{"vocab_size": 5684, "parallel_block": false, "init": "normal", "init_std_o": 0.00288, "lr_mult_o": 1.5, "beta1": 0.93, "batch_tokens": [32768, 65536, 131072]}
MLP neurons of a small language model. Each row is named by its layer, matrix (down: output weights) and neuron, and shows model dimensions 80-207. Each number is 500 + 40 x the weight over its row's rms, rounded and kept within 0 to 999. Numbers have three digits each.
Before each neuron's rows, "fires before" lists the tokens most often just after its 100 highest values on Wikipedia text that the model never trained on.

fires before: ")", ")\n", "),"
L11.down1706:467528545539514521485468540506492534513565562473533467462474503501415523490499531453561573496532619593488512532443536605482500449547478501489443492534463447471477512540558498531541532484589501544562491450514511506507532496538477464531447523459567465533547576461496473532389518515513505550613543551502495397551471540523543490451512506542509558404478402500483558460444456485485501483533

fires before: "2", "3", "1", "6", ")", "4"
L8.down1764:527562492523487488431437550491579547544566520472517511450475569581478425535534513502502499489550533542546538484559485454476475470485517516442425556493513461482535522483456461529497452485480515518529489450573510510538525550502557543524475459523554433487507492521497488457524398488458524482539481496486461488509422564506415427427490428539430442462460486517496485468507504569601473503453

fires before: ".", " |\n", " ", "/", ":", " \""
L11.down252:515494489488514593499529469513526476489500465418492444440500491596560516468538516556466465482448516418491493418619491568559547516529480431539488457546527488538492559511536483481502528529435559516460496506508463500503545469515496547510464429503428475457502547528509468500483459479437477505531528451529496461503527478537468579474476566518518537487541441463523448532506508474492494496495

fires before: ","
L11.down1788:435456472475480524489486533441463522503460564507492537493547486438520479495512529533533518494500575543534443517459496544626488606484536448514484450521490538406577430485512476544536445482477513475517491491495461456472576508534568437470541545550512485465492471531550553505471523444500549532492543488485400606493506534555574560530508485496478492426507509534539488557473442419492493447532

fires before: "3", "2", "0", "1", "197", "196"
L8.down1823:518495494533531554502453437528488496524622458519552500456493542532559484431511444510426511540519509506515501474553560496495454574504519499554482520465418449509543567483474472575475517510513527466509439506465509476504479528470460494507514470506495474533487497526545502569536520528502493487424470517499457554538492474545383510467495505504519544498537501525493533522475482519486481452454

fires before: "8", "9", "7", "6"
L8.down609:490423478533581486452493474481530499497524471440468532549499485450539510487493537455488513474506538514481517516532538492524458552540510509501572439538495536485510515445501549492528520456547513469501472467479551521524482469526443498614554584557443520499518495545508555485448522497493435491492507459525539472462530454416541451510588563471480446449494527501562462470504548477487539495519

fires before: ",", ".", " to", " |", " and", " in"
L8.down853:481559519502510565550546505435434403514525525494601548507602450523513570482486474539536506500452436455507484460535497478399469498516501479449514502507465475531536529463447501477519496475447589526509501505485421478525539477498499427515496466568552476538445496489440493488543465482444519501506514457433499499521522496539493528493504553502560483500515581514540522480518497461562403490500

fires before: ",", " "
L8.down1464:500557481497451567568560430536470488490474510523495513497571502501459485517487508453547510515491554602528478440510563405552440477474546492521492509514478467521554521485573514447570553482451507515550533535494511520562484496504456518531529458518539623489507533528462500517511464443479558551529530436475462491513510479528512488510525508497488481405559529558467576503537491497459539564489

fires before: ":"
L11.down602:534452459509489459463543490439527500469475497493489398414496485526470509524505577524495524529516446498492508495520516476495553482491515488465501480478513530489402487500538443402490444552565503491483516483451437489473424469482575551531557456468455496574528518570491494549432595482470518550529504486469537522517519447426553488537509532454530442582434501517524625477497553508575473550494